python train.py --num_key_value_heads=3 --vocab_size=512 --norm_place="pre" --bias="none" --init_std_qkv=0.0361 --lr_head=0.00615
MLP neurons of a small language model. Each row is named by its layer, matrix (gate and up: input weights; down: output weights) and neuron, and shows model dimensions 0-191. Each number is 500 + 40 x the weight over its row's rms, rounded and kept within 0 to 999. Numbers have three digits each. A neuron's up and down rows have the sign that makes its largest values positive.
After each neuron's rows, "fires on" lists the tokens most often at its 100 highest values on Wikipedia text that the model never trained on; "fires before" lists the tokens most often just after its 100 highest values on Wikipedia text that the model never trained on. A number after a token or word is its count.

L11.gate65:454524495467447502523556560522481507489558586509465484511519495423506472479502512524531417510502522429478501473525528481551477470521553535418518563457546448475523475502567516470500531507557467440505519450411495532484489444541528489479453472537468465475476489516447554511483524468501459480469494579472477508497555562491470487536443511526445509521506463420480437464566432589572507453473453488527580526449461482486543539479445499521562490485449595545453426508448483554420470471470535491586522470505471527503488579451553515478475472505428530458438449525511540527516549550532525505
L11.up65:518518485518494565552481495489439507467561507528542549522542514463590430502489489493522556512513513439509460481532496506549559502482504462438522466454502497458473515493466533563538435533564484437510522413510499492445474478509519541512543502564571435439516415486534457389590462452491480558528505510515549529490535465546489468508455456498419473459531524436414430501563401527496518493575499487544512476488532465485571519555515474506537547450525457523498459475488490540498523438477524449445571445512496552447474513475573507450572489490512548450467526489537534516570509536496493511
L11.down65:480550512561470440443496484509520464483495519476483541465499488413459544438463527473472499477474461486470629515466475443498477506532428506502546482547460507474519511532496533434537486568488532505484592543484497541546417438517460480501438497447517464470550499475441477547449477474483554448496473529526538538563520519519539535477486542536553482497522514524532455542548451512492511495418476437532523432542532489517474539433423483500522455429469582506499552488513469429492422523539513520516553548541459493518534521541490529482536628443565424498531504498456433545505465445464490484
fires on: "ed " 31, "e " 15, "ing " 11, "o " 8, "d " 7, "s " 5
fires before: "that " 21, "the " 18, "h" 7, "a " 5, "to " 5

L2.gate104:452507592538492505469465517525535510479503454477494555545512510503545457528493565456516467514422471495560543508499508509496536549472509464446502408413467460494475472466467519520530515505590476582441563489437471523531453608450491431453522560456560526496501562499540503554466523534545485486468496445551503492502477425518482467462441461531458433524522467484531553484505459494446447481469512508501539540529545427470430500514427533493498533525522498450574494472476486446434470450553377491469491562505484415505456555504488540444505427488501433522491497472482497512507465536533481528
L2.up104:481563635477535499514447467557571508425480502583504487478476474551531462557445573531479417464423483490524524504523553498491539499542507451488499433385450514505474535457467550524491528479547514456521500500501478485476446522504444537515555493440577527468491562470525460507463484469486484526514527423514558528507444463469498545479452552553532541547467538492583498503520509498506410506496456463519492558549521486599491499423514543555529573546475463498462489492518471424495486460543458532485505501524461475558532465494507537572430489542574483473525491531459475525475536501457525513
L2.down104:534494518490538493444482527471506443502431522438485540504536545499461475540562505504484547448485472509512476476491452493484410531467484528399604544452502531458482496540533477607518532519545567490488492512563504456496496494561491474502496546589555494454528528472479546430521473469421390487551504570535527495487570562493485510442504493509485474442488441550544525462494545521512519476543499448503478477507568442502509503470451537503463421479492573425495469511566505457421498467537466539468538497386461589450469504536501544493461513468522535494519543495486496478523460563541464510
fires on: "l" 67, "el" 27
fires before: "ec" 26, "l" 8, "l " 8, "v" 6, "b" 4, "ig" 4

L2.gate121:508458502524491484565458417487549489495509499489486474481484483532486434460514501555525473553524490515406507457488482453538469380497430473549497527460431476514517501524495549511471445555513452523486510563505489375499465413543528484455451489472412507524438542506590556417526478525473430487574533455511531475433489482448545411503507520444481451465504470563476509458507557527451510479488525483493474465432411452538482476486465552549495529506561514476533527571522528506558525494481466460477469521536533512553493497494413502527516501555490441539500528525542489469446519491454454551
L2.up121:456463480508557492478486504454488516424521501584480482476505500514461435520509501539474572492542552518517474405486528425433490568563401512528488478558455596519536558452519495486415479460460472585500479549462520496491517465515549475449524538456491557492505494474529552519541459504464478527529542506506506504523523565552473457483523576477518505480401530517474488470538505539514530495486500476487473461505472501437479391463525598526453387534490509441520513495453458465559497498481508502482438493512609464520551536512467459546505494482508466500412506526520406466519552521497517491
L2.down121:509516482460488494498543536564467460579487506458460506539543519452492577546506534537542489514453535441511512517451452474504497493522522533439524526518590497504539535574481530464567471503575490524538532415543510470444504489440491527419441504432493461522516537504516516491472505435523490486455515546528505536598506451534518470560472479578506460451532416525497485487483558498517474549468491491372497453558462529459511506459458457475465449546455441471469503517500519526452457436521507501517545550472530534487466390488504532510568544552541477516514474483633504552490458517488494562
fires on: "=" 54, " " 31
fires before: " " 40, "\n\n" 15, "W" 6

L4.gate89:471594451489544502524439376492547548466492514494441452485544507518563486479548516385509503535535527532436574532512520525504500491532533474544458488560539541464471493531484499504480547478478493476580521528537530505479529523498455406546551539446499502464497482539534484529506523519483497488561527589559529430566523514421528486495420513424469500490442475486426445501536500557470478481553520467543499514462532500517464541471476502538491499563579487486478482569580500508519569591521435478537520565545572516474493490559516442479514569540540539478503526473497540453463515489504524476
L4.up89:492535459415519545531465489438450446517517461439511487535448537469538502503417563473497469467532475577510537489541495490496577487448501589476523490537405477506468487460519554505501508508469519436556533551425507416431480532532516478457564572501512523530471471452551446547436490489464554501524624483507469472425579534496464524453448530445477520516531457533505547473500520512523457618401450502445509519483484444537464518474498452463489484486519504504497478499519455548504497469483498454507549497512443584495532467509494497501503492519547491470540517447460560466509464560447490554
L4.down89:454561511509562552444525481510568587562551534517529547559499493520518479540477494556502475483554514552473452504589458543484527538541610576485441470529505493491509518510508491542494508523474505472550509572484442418524442550538472594486479423455484484576512586476467489414474494516463467545464505441502539526547463516526486451542538508526519536481485493505509557503495491461396493487506497499499516475464522502580468438492477458528533501467470490522495422475482503465510504582541500535512455500500500575503580504484535519485471449530554503483602479513516471508450571583432516523
fires on: "g" 49, "at" 14, "our" 9, "ou" 9, "it " 6, "en" 4
fires before: "h " 31, "h" 14, "g" 10, "er " 7, "n" 6, "r" 5

L11.gate43:472484567498495550545481511524431485441492425490523541471462498562504507492516516442539542560589490417515499493468526487562469546462494522497438480432482588480513422500466549488511453489516451563485512467564441549492411510467436449552514479450476402521467436498464532456535510582504474426499537488529512484445535480508475559519561586468446493551581530446435506525509522519445467484479513415463510510503486448481524495564529488520463503528534438540483492496478521481511509452526528523494455507526472505468492543535541398537494528465443536589534481511476433542471528509534509537
L11.up43:466473510472513447480452546404436502467477509540504509500511448508524449495544567510477507418509459498454540438491456487500551519431502539508500571447448478543547509459443549505467465510475455499532518403509521512557476445478456410463519570454482526484563522460514548524511439495528553447554494578540480461509546463553461497451531521508470477466482476483523570506508432416476546548447545498449435438507506568544469470461487478483553460510554545501570496552501484529496464437430474520543469473529510489486528526456538420506492532543468514472385560483514465507531462465446541498
L11.down43:498472543482472479565462494442414482534490507468484538498452462462450500546460557471462481443481471528529483444480507462423490496521608511501549444439461449541484585598520523459536489477437502459451470481569450413530460434540514466473528498522484548461442536537531483498459518517518520478529531535515521566451551499489472508520554441508457517537534479471512516498463518537518580472474516416445545459515544470403519420564501418476442556432458442474483532551517468462521497499504522531480483515460485508425481459489484532505503436506502527500447416495535511496442470520453458457
fires on: "=" 24, " " 22, "b" 7, "T" 6, "t" 6
fires before: " " 24, "y" 20, "| " 18, ": " 4

L7.gate168:517467491542554538557525503520478417446485534452507529514538498536573427538506516491491500456476542580470509467479540390482556447532523561589585486485497515489518448539482513516457477525628508447512505395527535509486463523461538436502449518573494531497497453520526473479544532502480552451474436519481537502439486507503486514526548595529497539557456477519456445490498475438518432477479504429594470529500565510532507471487556536518506436518520494428490503475531556515507526477479477531492528463501489489490492543454453535499548581474498590506532467530467530557486538502530569558
L7.up168:506604458497554576596520493463550505503532537529484501493531531463439545504587505468540450519501575541510475463509537531531483548504464481519549524541571474454504567511491504490457478476489449483460561471433541484545570515477473540485485456472465539415563545495529519460520535499535540529581504581556558429517484550489534514426443568493498502467454465446448501475478570409495484487584490413406531500500483520505539523521512531506503546521459494464465508506539560567445502538534566486482520546530509502413529523551485503559493523473461486545476518503503444560479513467505521499
L7.down168:455439491447538486531520463519516502527539493472493562524473480429498541457488473450487525497507509464476554432536398535527437480469494464486472604461491528528493513489499487465497387412524466451446502468449517516478459447496517514503476518543556544530500461547496450535506549527470493519474533549480526506527453480594576468537531494526567454505494554448494498471515525507402517542482584490477423475466490469523509487566548465470460465474465501432401509528605535450500484452466478522461530506518480489493525559483523438498415432499510439451471567543484511471493507472463552427
fires on: "c" 23, "et" 16, "st" 13, "m" 11, "in" 10, "ter" 7
fires before: "ri" 22, "in" 9, "er" 7, "n" 6, "e" 6, "as" 6

L11.gate7:469511439491512553475512455393442457453521502464440466537532480593517493495519472500430518525532450489486442482577553510549513502539535593510542548499516469482488521491433450472540503497542468515458499481468509422503538452451455496609532519563449510466475504445470504495506453493417427556560536505452465518473476480456448509537514446539441503526522547536458445499543493498542482501518429561519517484530489519459436500446421458503525480492563503453452523486462470522570478547548450529491544551504429535506502499486463519503472444507541523455459523463445475559610504540495538555
L11.up7:531553536491553532521528484456540623454525475479517449452486500509475499561512440568417440490461501440464534464449536485478458446507558452518514441529406506394454529541549445469511474463426553476461550502481559539506473517477518456522470461477499471485475506489527488521466535478498497502466442541464537454573502514458450547479522490531580494575427565458524472514464516510471526450469498535498452446534510518506561499419519488512474530524403490509497529497578549587455481604498539560547510511441500501519580547530457506499514491485540473489497490495498464537478482442479509471
L11.down7:534423492569505459483441519475575478497465526472472506546566448460478411522496620475453468498477418568403474496455542490476557519470498558514488541518481563565514493522537480481446540549493444484448555517462462504506479462485574529498483554526508546490525486494507494509465503545427433475463549457482529507484458507442447464465472534512493505512494510483570486414564539421542536488505498506469480525448526551500487556500571461507497495527557467439526469437472508527435470489443483382447449559503495486532441531504519510521465456445556538494439526484515499471444541542472520485
fires on: "m" 96
fires before: "ak" 14, "ay " 13, "e" 12, "ad" 11, "ov" 8

L2.gate134:511402556528514578478525466490485358406534512497448484475476563524512486547480483487488460487478425594549504514517519520581466506498589487465447472577553543557474411479460531457475483485492481475509447554544485471463539580474515488525453496466477510556464500469536463520470602478518583510474498555487410492463484426477486481555432478491534474498513439553596480527442493514481537471491522489504526464504518465541518522526519460540534465528511474498475549436486463517467468508488484469505513493475528515457462517503465521495445498555464537509511578552480501495486583484478567536
L2.up134:512441488511501497414455480530511454484542480505531515467485497512525428498449495553498466484537541572508454497495500520541430430485551536471448539560459510530542530419473496503509521452456517487539455583494414510530491586471534428528466486440513453551450523495545490484477496511523553544500517589546532561478460495503556538544470404460535497493501467527515470513463485553569470489539491484438496450523519449545486526522588433535524489490544490496484493441485560508483459500449467535481592438500531480538445509465410572446566528500473446557477513504553536601496482473494503558
L2.down134:559536535493544548495578473472507442471530505545517495489491497522497564523471445465486508582524527588533451425514455511492563575446490474550475505506499530456524513512533423498539511454468423557469477486527493530513482509494486470535441442498516490563516509449483494400498486497603464535518490487505526547531496488445546498465496498499589553519518544441557508496513520561523568468536464508510430518517500451520450541558448470525501455472529561510555449455462463529516496536458536527518584474501572517445535531568455517534446595513493465430540450521521518503529633519470502510
fires on: "\n\n" 100
fires before: "=" 31, "==" 14, "===" 11, "P" 10

L6.gate83:554504522490486546485515531447499539514471492541480481498460442494473450507528512484487462453487528500491470471412449540487544424461488409506490468455460479547456499516526507492507469517605420528431478476521505564490460497498446483474551489533528592497523592517510550528417505509486614465497526538445508545532510462502530472479562536530480473514561487566471491532458419513522522474419509418516530540443508534508479432462494434472529454466489469524422496464542503520498466450565499456470564412475486465490544495521473474442580491492452413457497523460511521502532498482407553488
L6.up83:468497554477559514505412535481463475491537546513532458479500502525495547488495391415491462506461534512491453603485497489552452538502424426414482470512527539486529513518567467481483472458616470468501496567507480531470458491509463456466580537499498507479489552465483510555513515435550528547495555564473473540492480471506468506441523549526513550467528501584506452577470472514591456534437481528519511524467489440472556534535461555471521570550497506516568460519552499462482474494549485476470464492511443434521500487469538587522541442542529488517406566490464508547535533499488512497
L6.down83:492536488484544565449532555543468515465481487469479396554524450456584517506505481534507517471579471470512514485479477506488520540508554543484498425507539472470457448518550522522566493530531489539522487465522500469502572550528510481436574441429426538562507493469442546521515460519512495551490504514500547478517457543481453516533488496538471494537459502548466526522494587504454492465465460592511495609503504535493495493564493518531448447449548490519598518460463530458461548521543579534557479553591473487467517565510520496466436459469447472578534412564477490504559448473490502520
fires on: "ap" 14, "fr" 14, "or" 12, "p" 10, "r" 9
fires before: "ic" 19, "an" 13, "t " 8, "ic " 7, "an " 7, "al" 6

L11.gate78:489515462526481467430486503517470523540498467512461474480539571531530565472523447517482453430505441420512503575550552532497536560502490500537520491514497553483513536506507433453499451522541565447509428576492520568545536496530479524467517478472521515442464495521465577502469442503499493489518494554469483529484454495464514485461422461446519514516513452510524467427573464441486486439491556478505472533494569463489495481548517440507418496470467501540569631526489540512430484410487514521531543513444462464475467500451471471475513431466427567477524461575578494488581525491538557457
L11.up78:474509451539419523499557567448448449509529483473443440475506514503511534494558469497552433389461481473473463494522483526500555532489518562510521487495463490418543541483544538523556507472513508470557512463481453522563470537553485503476568563565539461506482592532476533503515512528475471448485486504526505534475535477476524415476474458548545459449444514525538470485460560499516546471480460490456545509464506533473448450429521491445499535490445598553565512505457520513488463549406451555547518471555476533543468472527496410503551478435470526484543551420448459561527458493487453493
L11.down78:490459480512494464518468477504513459473527523540489431543405545521529472595489479479478487545504464475480498467539471509541576526493492482498489533529469571497541504533516508450532532541471464488547444487441457491500543541438485509559496534518551463531491528445410402513446585429472491442495575527484556423516558437520419518586502441518475500510459486537521464505505509476475513487567541571585507488510511479467530501467519455427528433574571450505502452517481509484491475547474438470496480387580493578462500474574465495533561502503497489522479484532557510501560515529522508517
fires on: "o" 43, "e" 40
fires before: "ther " 36, "igh" 9, "ad " 8, "th" 7, "b" 6, "ad" 5

L6.gate183:527544565467500615473440464501553490473505458448450551550418476516530465494494520504500497520499543544532465517412506509561596538581516490480534546435509534464437488501527491545498504414520542493489488527513527533464473471536571526487478489526428499553448490452445452406549463487534576486529527497465486467419451541501510510564515478506514527480496504462594477528512588471498558502546525494487439575429526528537423475555475491445495475512561529458461487481500540452430518486491503438496486491477485445487497557430525386502497537526482448513484525505450499521498537499514497472
L6.up183:508531543470523530502540537515435509519496457446530492493478487489488515455551465500504486499475489579457415509547383476430555503488533475479515579490505502544530502481533445513512543463534612520505476489478500582582494527448538541550492523529492541497491536509437543562463518497481541506488503428446569520503556507471434445496513452518470514513499558422555485508507537610508484524517430486471448460534489573483526505618459508510468507535543532458551501526473506473468514500484444483524497491561462492620455538504528522556561484456484524551452568499447528503471530522588512510
L6.down183:528422544435517443575468394444520420570498556497475515521454385583507452449497529486497448569521462427507481533518470554529470457477531473462442546514448567510552514546480441465533452489548467544485439514561533480517516505460515473465468534502549526574517467495537504482513442458529475478477487473513504467481510482511527496568468520474516509478517473456504588453485491497453551475541521576520491460473475491544532481529547484492436542506480530480534488515509535502528558459480458525516480543496480452472476505578511525526543548502478581365444462457497517526506514553558427517
fires on: "el" 23, "c" 22, "st" 15, "it" 8, "res" 6, "ot" 5
fires before: "es" 14, "e" 12, "ed " 9, "s" 9, "l" 7, "ab" 5

L2.gate188:524441476528512464433501505498486484533470472515503467523624431452414494557466446524592500497544452514506490490503529542462496473525558564421475502492573515494478514474515490516509487441511561406571444576488516475523448532483456483458549486441488481482507476476479493513450466539439532489491495527532573435496497554475445466581507480497519513496441450500480464473565493524423498462569462535522571486501504453533473426486459445485508529483479468504513474529473431519455502472530457489483501491490443468577587483464548532446465468533536540528540546548417440513493477517532597454
L2.up188:479529621477499554512500542485525482491450451457436451496497499544448462468433494498534471563474484496507522493503454470550545462521510512505478533463474574565537509504524484523497467481539547468527474500431494534414491524462459458420489536531560500504491507511493489549451521477525580486483464469490513488528482572504517537416476557586528540466499472520538480533512502426480505443490495441514534480538485528581496434491524549490399566483516542518509518619553450469517450500525509513411556508450436499577565433487492491466485514542550445482462546555495440484518486589532484453
L2.down188:510574535466483474458483477603530515516431481470530510497459460467509450475533466519435534419428486527489543538470400563565479486476435476514476544536433496504584538419533496441479488449471520456552487499493507517550506541476475455443368552526523486534526521567537475472475439429492483525484523487489508480531513478522465511452423499480433533424485478534520518530485480477445458530571550528567465464393466534538508476497478505489474506475488474518568511520541509460447505483528424521517514510459484497410491523509456532543509467510434461490416481532536531524465528509511543553
fires on: "el" 34, "em" 31, "im" 29
fires before: "ec" 26, "p" 12, "pl" 10, "b" 10, "m" 7, "er" 6

L11.gate27:485514505521563514469491583464483520557543454449509440502517440521452500534469477479497495470462519472467490579441567504512498525573501474578495510439458501507536520468498441473450483465470495509427500521386508442502537503442472455466518472448516548500495577477584492428500543513470505534560509474493565475501478484473514493523474484521494533486395539520536503472552521542479543484432534539502547538456457467499477429574542552454506538495564551570550410499443489576493437525480545531450565560526499516449534509498509507492487438468473562482555472492601429545502492455492508507
L11.up27:468421444487542428545442492475491555541531517493447441503472504513463536489474509543573486412587513489527499504419503522518504440517467473502504504531530460498524585570510542459494460486505557567506430471515448509437451468513483512488452482516505494464480506516516492487497499589516487552484548519531433472510485461487489553523461503519419534526487423441514556507418518439510467560511428415473544480580547544453468467590575519481484488447550446512435474531518499569508471485447489427515565511519447518543522497570534486471438440525483520515484566500529550444478505481475484491
L11.down27:485482506531546506490408506443535526465469455513445469532484490472445547441525417504443541513520496510446531521522592551524536523466507494502449501553508535466458550517498453505480515539490513492498495490476436483486514430479466459484429568473507476507500478534452506594553506574506390549533464485523465535457503519535512517478547491477517500427468512495508507546559503451469475518592482505485481462533504527541527504509572510433490547500439581501511495495485486500544496413522370460506483516585425523523507457460554522513465436544470448456496586469505553546537484441404536503
fires on: "o" 85, "ro" 6, "em" 5
fires before: "b" 24, "ther " 21, "o" 12, "op" 8, "ad " 5, "st" 5

L2.gate146:532483531511522519512519486561508479504539473419512518571538442516475462489471591535470473480483539513443439505506484542464479508516494538562464391509486538483436552564507492496484512480503456579404506513513510435524481582519482497506572521559518490548526495545437491531430483507556558459488467427469399544456542448544462448489484489527465516420467466462500515500542509517483528549543479510536476424501480530507503550493465496463461466558463575571437510540440503543546481482483522487474486557438490434555556497505493509436582509509484460550487503489560522449534548500468417561
L2.up146:488441537508530520463443500562477536454437509433493490607449477505481503507477597433493525543480532504474442456504490504537487490502520557476524496563471498460450497457482515413530522513494471578467518526512457521446480575496481515540448480476513528474590462476475471486424436484523556472587448454530515464488541502541483425518571621483532515469465553552503597525499493487466505552497490531548486510553519574509509542522521508489538537546496472502506447412464539523556446504492452456487474539467509426496506519528531505485522503529515460459466557516500525470574493565396481555
L2.down146:537575521499539551489502529537544487503499516498492543551533513505535493538529507448447475478505465464492458528523558539489476525568522523435465572491563454491483561420571497450507515502482470451567544537445500478524583556509548515450439434491536500548487534551490435506414535443474546535529526491555459481527485514511527504528493412469419579488478527504458466490518527495589477478518426453461469418498436491507482565493471515471476550470524474508426503533450499514437473535499491482502547494489489465525482480424541541540434598529479402572516532489482442458487469483498536579
fires on: "is" 55, "ou" 21, "et" 19
fires before: "c" 19, "m" 8, "a" 7, "ch" 7, "b" 5, "ro" 5

L10.gate99:461510486488481513537517502517488465596521462485551515438546542542529588417483579480495548458422474521512540447590562541460499540469505428535545538549507493556511478490519565546469538482565464436508478502484444493540475506536499501499500422481543533487471418444472526511458433524517446529485494453512514475503526516419446503460574527477486612532564460475499473482474546495486508446570475525505546566497538549524465480530510512528550506478459499516516516521484411526488531494469483484430484501549553494523547474504487471526522496461517534528443500425451588587486555470432549544
L10.up99:527507517492454509446409546446455446574462473521482509436576445498427556536516509503547486502448521512531505476479440509552557464511493427476421444475488542448492475502534539483500480540470490518468456469481434489525565554461508491451544445482548506554438446527463570552483464469535552496507413552527513424427463475547577548495523585552516468521557515498477429509438493497522544461463478482438483499481582499427567509474474521532478496515503522538521448494542484511489526468580476488530570566535459466478438520485487470548468521511503466470536488506452560500496497443427461520
L10.down99:518482549530442483471537486502501537391477447459454505508479509543435517462501495488489539467517503470506493498426527490501451613537564439432487447515495554505500499504511428472439511470462465553475568493507493548497535459591535520505501512499486482517581509465531438416458449461440443445494543511459506512467535496555584490546521407486477515520600538506579511564495473483482483554494470501502545578550527511525459587485503460440501499536423538539448496460498470508466526453420465461485471531493510433469547464475431447481524481561487500481501449534518518552455516481470469455
fires on: "u" 40, "er" 31, "fr" 9, "ch" 8, "ri" 4
fires before: "ic" 22, "str" 16, "i" 13, "th" 9, "st" 8, "v" 5

L2.gate133:531460523566552564549580463464515458450450624565532513497560531542523506442461552519518507547540615563427459489502518558529466514556532478507494478491439482485523498497496504475517528502438461513539505496464542516496577510509513517487500490499433519478507495541509516558555501506539546449509501512468482497544421486582526446536483445463472482510450452511526517464464526554434555491468508517445438471540534501562494541472538466565528544460534548481561559493466579498475468545469501444525554425520504486458544473476483533499539553460469532492534450447477517467482613452547544515
L2.up133:467508497623500446486556516504471536576487525543472548497524459556519488516541532474572517507430404560433501485553603501513493517455452441463440498489507500495453527531513540453537435430473494508528426528517498545453498520529455465486495610532440489426488530483456469474560493495484476501480502505502533509494518487451483481526497447495507492508537529487545463489462559512493583449457488453476544555545444422466530528497444482527502530576437489495528513498440550478471446518485467528567476503509461454496492534579503563494452525545512547544496456533461506485511588463498386480
L2.down133:556437583485541480460487522457416496562485527496477404483501549465453452442505551528446515476499588556503516566517489500536472488517460488346522487511437458512481486504509533410497536449393437441485454523524515438510494453495552534484469478499518448504476542479498545545472523549536471523506502474432528484489467476395528496471475503459494511545389519496485496484474478458527429508514568509484512473468494497489449492392548518485543545446482452553520463473528489524503508487455484510471542512453493465563480523486474437477514526545517559450480515446541466500525506474539570536
fires on: "\n\n" 99
fires before: "=" 32, "===" 15, "==" 14, "P" 6

L7.gate35:455525458448426477570476486499520415480502509458471589479517431446493489543495446442481528471488494439551494531488461496460535514524488460465477512468455513497474479488477538427565457508507471545504496502462496526547540538492468510487438530539463481429465460498613556474435523530452514462533551499534457528488516534538576503465527460502588438449514482503471459480524494520489522505406566457469558538471509472540448556528553438509454537519529536535455540528473514458446501518491480481497503478571508480474507516476537451510430495464435576467458593450488521495564577452514531389
L7.up35:449495490467508515544448523434494562444569478465507440548513477542515524547520508501500513485497440497521486419531425474488541471549478474552520512476487466525528487496495485490454503492600471548514500536457489435487506546581423487567546471522495463474504475607500541467444566500397439489427511533518476501484467471487501448462502506501474560464431453495557498487499544574411552514498472484457499506430565516499459501523440442525495498417512597524447522547453546478537499428539512488498579536561552465512512438502582480531509475482507476432534481502525475459480529538497533560
L7.down35:486463488517488563498494571455500478572491458503554482530534495481510449553524454492490505529420521433483493505515488491528578508429473524541490449456537543372457595535517518492588492452465455475498422473489442499490498520498469493518587473478505463505460537488423504564453553468508482517498520466486484489437586433474487425505489557496556467508414448521553488469537496503498528498485561490461430488550469544499517535529496436488436460494536502492496524553563560578534512510491452513496511506512490548492597479461500582512522444487479424444535548445482534553493469476565508521
fires on: "o" 61, "it" 6, "sp" 5, "ol" 5, "his " 5
fires before: "ther " 31, "b" 13, "th" 9, "or" 6, "s " 6

L7.gate30:488486533507483490490518488477505418452508510589486436446496532539510494494504558469488483493532500417511490489531482472492547544500539525552557464489577469541435473492461508503539466508501523471535420452448500540462456440477533451519447432547492504486503407439444465453476514454475543489554456540490483474480464535450494408492443557452510499568443516442489513539501455485492547520553451471491525518540496514493539588493500546456492455478544613456460504486401521605523578509531461488444482492501467523450532497500536525483485516493428433515421412433453501527525467523511513464
L7.up30:529417529539516479520499530472496419443459487527500523468546522465534476517508536500447474463516475433558546483498475486544511557570520562512584497473485482497477523477539521521416562525479444481505502505513499565495540492406520507516518446443494444466516508452544463560506474501403519562545450474467425465477499495404530494522480390518505467543522509507545541477565402517522522508485542493536487470452497457548497503506544526460508551487469506489458560538402562511506473584519549406512484445478507505457520518455497497425451551510551495523412436448508515452445540516494488495
L7.down30:493524533539503488564521483463533448491500489456446415548583462454513545489523447550505494540499424478565501498460478538532518455502479441516515530455537459458508452540498517518429489487507484448483529406511463441446521523472484482413458489534523490503545441395494402520458488508477532503577480511498495490491482572465502489462496511501509546429504481544568472469538403448535532513456498538471615516539463441529539511492467509470517456477461420510445487541474504485507507499495474490481556467481437451444554510511500503396478550453488486520444489400547505559434488517536493451
fires on: "s " 26, "e " 18, "es " 10, "k " 7, "ing " 6
fires before: "to " 16, "the " 14, "h" 9, "th" 9, "a " 8, "that " 6

L10.gate159:449482458494467528458477512522486510562551528537452550483543420457544449474484523408484528502518528537520481467534461454529417494429523416483530548496486477512509429546488535538514433537488584481503521411434560512505431514516491486499536434494416476479551530467576557496454463479552509529552486466498414490467511481418455506483475504460516467456471543450530482517481476460450465485519428568578501455518518516454530496507470494443504549506544482492437473526526516518493480517493489443440462553468496525476464500416483501511478590416486566533440491435480553495448508538435508523
L10.up159:557537579469461530523528479473515504491485443481472449556551480492537499462528468468496511502442561485501511464554525406495491455493545505485566485466533522525567428546499492566435505507559535489551533432473452481493474444523472467556533532495464497476486493425543496429463468529571537458555490489412442452531519503450525565500448558438484520491447592463496429485478488541511500459540500421543539452574502498480542490520601478513524574490537497474496606534576557495463490511493553483435553498467475533533554503468495434483535507461504518499498529561508571486488509488497535566
L10.down159:410460508558561538504501525535509499592482525485444531479486411533459491522531429539507571515536502554487474538560492542606503492473544467549444637529504482481549460513468509512546536537465482513472525434501493562506510464444560483470503519583553534466491502509481478506530489542537481501502440529548471497544527478519437505484473497493456529512546501413512517467498469371421495444511484573481512453460529530520523517511478487500455518537508464475542496519559432527545425522542525565491435556527490474445514501517450540530523413466492479536527499463565432478480479498518558485
fires on: "be" 25, "th" 19, "t" 16, "ed " 7, "d" 6, "ch " 6
fires before: "en " 44, "as " 10, "ou" 9, "in " 8, ". " 5

L7.gate25:438553495470480574517561471556506519549407514411517491439530510444484539491490552546486499434515515495499476534514491600460530558483515505458431503458530538591508550443449466485468450481530506517537506505584468468536536513479443528416529560409495436483419581464492565451531480505507486505525532504483550436550479523511520495531544487452453469481528509491548451544505511499460484395469495535537447535449507439485496481506462512534509510469535498540449500452503501495396485513481461547569487515480528505546529525519435520431481479501513498454539460433488523519451492414536552494
L7.up25:415507559426472443444494479481532441519429476492514484494482550480521437497479502507561517413533533459534482476510446531522502486476542583546579528455439478545527490497409502525493589481507490505451542586498480511475475489487480442495545477465473495429540538449511540426578522562468396518479543487470481508484543454469414493511501482457532479468491527493533475513534493558539520482502482506477472527529523456445473479486519519535515471497532488490519421520536550495453426485568501516492575546463557526595467509529453409467484486551514512523450533492513465551476557485401514566
L7.down25:550542477485495460597491556449411413410482458475486459458417528521517489445519402503418571466412510542544523469447429484551458578510531442500489495555512527501553444481498501561465531593517524461537554474538514534462486479562530502516496509530541480433464486527476559518588515495508504523453477449531450473490514464507496489480454512505505500478499526453497497562520519561487535485464467515522458505558455532489481472501554490525495498531480466474449476579409462495508510509515525480557520454501550530598464610510467517503482523432454479484519481469451508528485508520513557543
fires on: "i" 28, "ol" 20, "di" 17, "oun" 11, "al" 7, "ad" 7
fires before: "es " 20, "d " 13, "es" 7, "d" 6, "v" 6, "ol" 5

L2.gate42:584491490543478468517451477534522400496554505516552565513500428502454524457492499496467501450449464556435451497492479531493519466414529503458427519430450482570517457515519529459503479468497507508498462498497452475495425494458539528467475438449355412503475492525519485494499530456490472533474524467532520581500456511490479542529474514499485467535390526488535582530457497456526523433587490516492471485478510490522515481492519536484544461537582505539504507467486497514563474483475518558503471482502512398549528521514455540501550579533446482510509509445483482550408560491411551523
L2.up42:512528517540441449484514491449497496499503459475531529486512476541458539450498521477593536500520530515471444493534539497545435504397485401486467498505491543530524545438552561530545475594457560559459452526504442469500492477521465584555382485428452538490439530540604533472524458541515440522506515528540544466505428508540544542523445462502514480461517496487520479386454502453531520436579507510492480456491516540534483473524514522485536578469539508504478504437478542509454524523494562489536488465461504443546568488527445459540541560531483492542462481479515497559449515470517476513
L2.down42:541493490572492490489494524439464503464472476462539515460463513457455440588555496473476565472555472501501535518499517554496469555569397421478487586573505561554482523538494571419499470481456549479451553546521479446466478481492514520478444503426527544503468466529465441451512536570424473522511488454505526507488448513474495448447504450487484510418490535506529489464450533463483562487458536501474475555496525417524491481494528557535506538504482539485553453458494485538551452595500538542471546477554554463509550439477490580526510584531483544501496533577529449524505463498432517501
fires on: "\n\n" 52, "==" 48
fires before: "=" 30, " " 12, "P" 7, "H" 7, "C" 5